config.toml
num_hidden_layers = 16
num_attention_heads = 4
intermediate_size = 1216
hidden_act = "geglu"
attn_scale = 0.0884
optimizer = "adam_variant"
learning_rate = 0.000754
schedule = "wsd"
batch_tokens = 131072
max_seq_len = 512
MLP neurons of a small language model. Each row is named by its layer, matrix (gate and up: input weights) and neuron, and shows model dimensions 234-329. Each number is 128 + 24 x the weight over its row's rms, rounded and kept within 0 to 255. Numbers have three digits each. A neuron's up and down rows have the sign that makes its largest values positive.
A block is one neuron, or neurons of one layer that tend to fire together. After each block is what it responds to, as a language model described it from the Wikipedia text at the highest values.

L11.gate0:135157126115110140170122137129148127117098093124131152135174139137125147150090083111122133169108157123094109095178099134117145146151153131139177133126140124140125141132102181113135167105133152148134153142086140143136132090156136100125067142137119142117148153157095127149103148151101145130
L11.up0:161121140127130135145169139137099137119117104130163086094097125156122138126119123151144160127111161110076145122127130085123148118129120147169126161179133119138093134124145155119126143150090144108179182152088163148097089134115089126137115131115120172120121142157120161104135167163140108130
L11.gate11:129156179129134143139113149132148106108131098143159128176149121142092147096107094143168116134142163147131127144105121137161101114125139119117134119161100134146164088124129136141167091106136157129157164094078187177143143139119114093159113103152139092110129150128108082131125102098139207131
L11.up11:065145162141121147127156154130118129133107135112112131117113180112102146078145102107144185122119171126108131147144113120151109147164159099100139101073132146139122106136132095140149124123111134118158094185151113154133119096106124124083135151097149122127142091108115122174100147116112142106
L11.gate171:101131133120103142120086134136124119087087116124127174172112109144152137133132143125087109057132138103125105090142093092103124107152143101112133150084123079150130141087149153105141113095116114162121131159132127095117185153114131154135074116141123128154123106138131082121117092143116129107
L11.up171:129080128100102125177136125124131110113178134159146129096110112112100167140122083072149160125090136120125088109150123085115121080146145102123102159177126161181148126131115176132150115145080152106145076134131186122137170122148161107136148139092112161127143119136171100129129116126127155189
L11.gate451:153135103136090152132080127143162084132145156125117136145151125111125132179134113133115130121123121184148076145143128104156147103128155147120149146166139096147144102120130080149152113144123116119108140159127139122120088130156142136111155178125119127088118132164129078116141165139178158168
L11.up451:115105149120138167151108133075103131122124148149123121144120128115106134128104128111078111121152171147096102141156146090131154122139127122125154185128169152181130115162126121186131143129146101153138108151151128149092119110129112126135122137131148108146123141115108102180148099118162132106
L11.gate672:147149147086113150097143146119169133103138144104168127149197129113144077137139078099136154109111130116149115111129056107116120149160178152144186142147104136159143132118117104125107120095132090102103110152137136171107155106140155178133118113115104140120078154120143156095125115116124090124
L11.up672:105170136133099095077118123137103109139120117103102116109124129149107135126131104129146105103145118132140115128165116101116110108129142146104161130100102151115121089157143116104097113166151153122161161137166153139081124121117135133109110123130153131148103119114176128134115109098132064143
L11.gate738:168156125143109131126095141136142151114135139098104130139118122117102101095142100124138130110157147143095132096160158106127141079092142142147153133090133155143169153113125143172140128202118138155119138115095085175137153118137105125149143118106114149164135174127129114130154142173116129167
L11.up738:123084136121152083139125135151114124122119116155136112132151153118104111104096106077163123146106157137083133182122162129128119073120119129113139129148102083176079148098125141148138122142082145169111138119109152123161142114133129116115121158130148137131137083097125143145159110121176150148
L11.gate748:106114127117127129145136174149140154093131153146133158162144085148169127144081086104132142093105101168100099083181138102116138180167134113122176169122129109058155163103104122128122103117135109123112117131114141171140115137133164165104118136129087151131093147130139088134137149117194082128
L11.up748:167134150089114122086168148124162112097170116119151125165149109110129082183125113112113097114156154167138139130153137154144133087165132122126105139116159115157108131107159154170099143154112095088144127129122089159167124118118182140091116119112156167135151121140140128072171149095103142106
L11.gate1139:101117097160132150107135107157157135118136205154135147139159126152150105118115089161117181133146076156139110106166118100149133105134170163166140149151162129149149106169094118150126128112150108129107129124077150144137153116128145112142165123127117145123106097133124130094103140118150117149
L11.up1139:114140128094103104122117100098152153075112118127107120198137106113110131104104118154135114117146157144151169137139105103072105132121144111143162127094127081145122118094108091133122101106135128099137085153132162147114136094172083126150167132110134125129123145082104064116145084140098161134
Designation/status predicate slot

L9.gate755:118098129182110133119133146100124114087147182135150123102155101120093074155137148125143128155170154126104123074137090112137075123093137124105133141140119111152102125096108174093181123106165125120133118162187115102176130137126185121094092087114158146168107123100103128110145130150086135140
L9.up755:097150129113133135126118172118157128172145119114113139143131122143094130115108091161163172110137163148133100178090105136129113068142138118141146104129124152128129074152089138198128155120133186142149159142121108115182130187107154076108103165135154131133070158094138104136142173124153133106
L9.gate854:153115137117118107148117128126126141125105151138150139119127158153114124085147144088132158107138134133127157119115062107136116133182129101122117136090157100146122141084105112173167122149142102114147126109147156106111138144142122128127107130141162138134137124140121122131132148126128108133
L9.up854:111125148134118146166084134125095166107154117133126130138109085162105109163114145122125101072159121055124103110087165122108125129151128130151146126145103121117109123114124174125095111097121189133102097155156109100099141141109132107100149149152155116111132153150148143092114164144161165115
Predicate head after copula

L9.gate548:103125090115131144145150129129135146104112143152158141137134085130161115135081141120127125103136113115090151121139091086107112131181126137161139112106146102148161096087135154131147117119179081109081147188050132132099120119147102138129123144106117149109113147115084114126155141105120115125
L9.up548:095143095066104142151112115185124168138124144150119126099127074138167131142100167157123113125149112111131141155121142112106150152115117175147143134147154103148133109106136128116109133120147093085126148184070158158132112139125115081074108127180113131117148153145113113129127164143130106105
L9.gate573:108125099130111167117144143178117118121160121120169136134129110128151143106106121151102097094141139136114143120131115093079145131158109126145126124130152101156143118090137161141136144124143101144123124151085136113104132145131122098101116109102118109112156153150121141137131161116111104116
L9.up573:113135094107103112148115147177170163168124142153103131126148067124163140136100143123148122134157113132136133130125105118108125164131115163147155131115155100159137082127127144126096131091158108112129145126039146122129115123142085118095126157153123152117180123133101064145119140135116118122
Section boundary markers

L7.gate267:122145142136147154157163110131133153115136167097122117109120136118141142166154120141127145121156110105136111138117110158083125111111171136122189135132158116099099135137141141152135095135143150099141133143154142105123112127143104118159116116110129122109112105117088097133130114088095119131
L7.up267:119131124133174103166138099152132145122173179112152084126137154159117137104103093123158122100106143132110107120126124101126118151104130134184190157137119112195122123125131098140124144130177104141100171097150082110106124141145122163154117147136148142087145151125111131134120083108112148134
L7.gate416:122097122130122103148126134127136120071143152153132086162115127150130098155118163113126102126114130087096120157118131065131090141141127107072151142125091125148098067103097120147136102146148130153137139116177112163102152115130108132151116100090126088101140138129114074130138149105128113115
L7.up416:131112168100110089095111124137097158132130098094137131136122119123156146104136118088091138113172112105063195103091105127132141155127115159137170139164112103094129146129113108134141130149137134140133155122128127104102118166113121132164161159139139083139104141132118121131160138123148144119
L7.gate1024:133149113143129118115129156158159110113139154063134142157086137135089126161126144070123133151095104123163156165117072155134125123133104150123108127180102091142120080116112132136114107166134078121132117125110115134144119108108101138120086159135131120120130093133161112124103136125103152134
L7.up1024:172157148091113128175160171111132161122117127126118131102133121141153163103151129138110107090159106076095121105073137121107114129143163080133127127089138164117106150142123111174086105126131093153124171128133100103092122170144134097150157082122161122164178153112119151087149141133131151168
L7.gate1153:115154114106089090103163139162140110153134149137174100140159114156162125125146092144141084119190120129105128114067099113100109093156150128093122126132122121154166133094113142146141110123141170178091128142133091134130147128122100110129135130098129101106138128149102075110134136091124184191
L7.up1153:143114116115110083128082136094151166122145166152120125118112118131167123153149101113120091085073114133132115132132154152085114192139157142084137148097160135133110123134140153158108116124148121113085177160163135181104088140159128146112147133143163113129147148094134114088125089142127112153
Setting-introducing prepositions

L7.gate396:124151175110081137149134110127130111141119117137122101147114114135152096083097125136119186108129136108180093123165113119127117112155170126105089093105174150134168144107116127118120156122096117125152106128078110123111125096133100113153122173102111126143107107110145090125138113101083125133
L7.up396:141122101124169134119144103116134078120127151125129143068103152122133119134121096138134120110111136137138101172106117190100117172138152157159149108139126139099161091117134131131168110146106156109115106124161141134137104077139137103089119108154127137146139118144141110143131121107086147127
L7.gate693:134124124139148104118132116138158124097150133129143141153111099098113137162143173121116100122135130139133101111146103148134105110118138122096148152126127118162148074143142117110116063119099070135135113128137126127104092081128090111111083126108161114117110164161099113138131135115114163098
L7.up693:114158157159111150084116143071140155109127108135150148109137091131105160127077123120100076120089103141121126125114127126084125102132091116125100127127172139150055123083125096154144129123154157127119118094128150090133087107100111144093136161077141137153130082099144129138092104137087179128
L7.gate819:096164152134127139119115108085106131130082152107144093143137170105111159173165134137121142128176120088121103150161082111144122105099149112123151112109098093122120122151125158125104132127131178140115138164141114145130125133155126150134131139116099078142120111127152119119119133107156155136
L7.up819:155153164127123147160129128145124112176128128162129176156091134126099140112098132118125168140090138079135128119161129103164121112098157126114110114122097116144118118148185134098123131105118131106147110144120155170115110103114112126094118132133170128136115116126094146151113188185102151105
L7.gate921:124131155120115117114136129160160102132128130111130131150156136075148161172078187090135142148101125126102159140152112136102098146160119102107117102135120140146160108121121146129145095152090107111137115153070130139088115144136122059135127114112142158086134124144138117124138121134134112097
L7.up921:120158122125127120121088080145136129131092148126120098133158105089109100085086142119113140105112080081135113155181145120176141118146104128123173098091117098115125116124145090165104122105097135129111099141144118145138142126144102112113126147114132110151085152137132136118135150127119064120
Appointment to role/title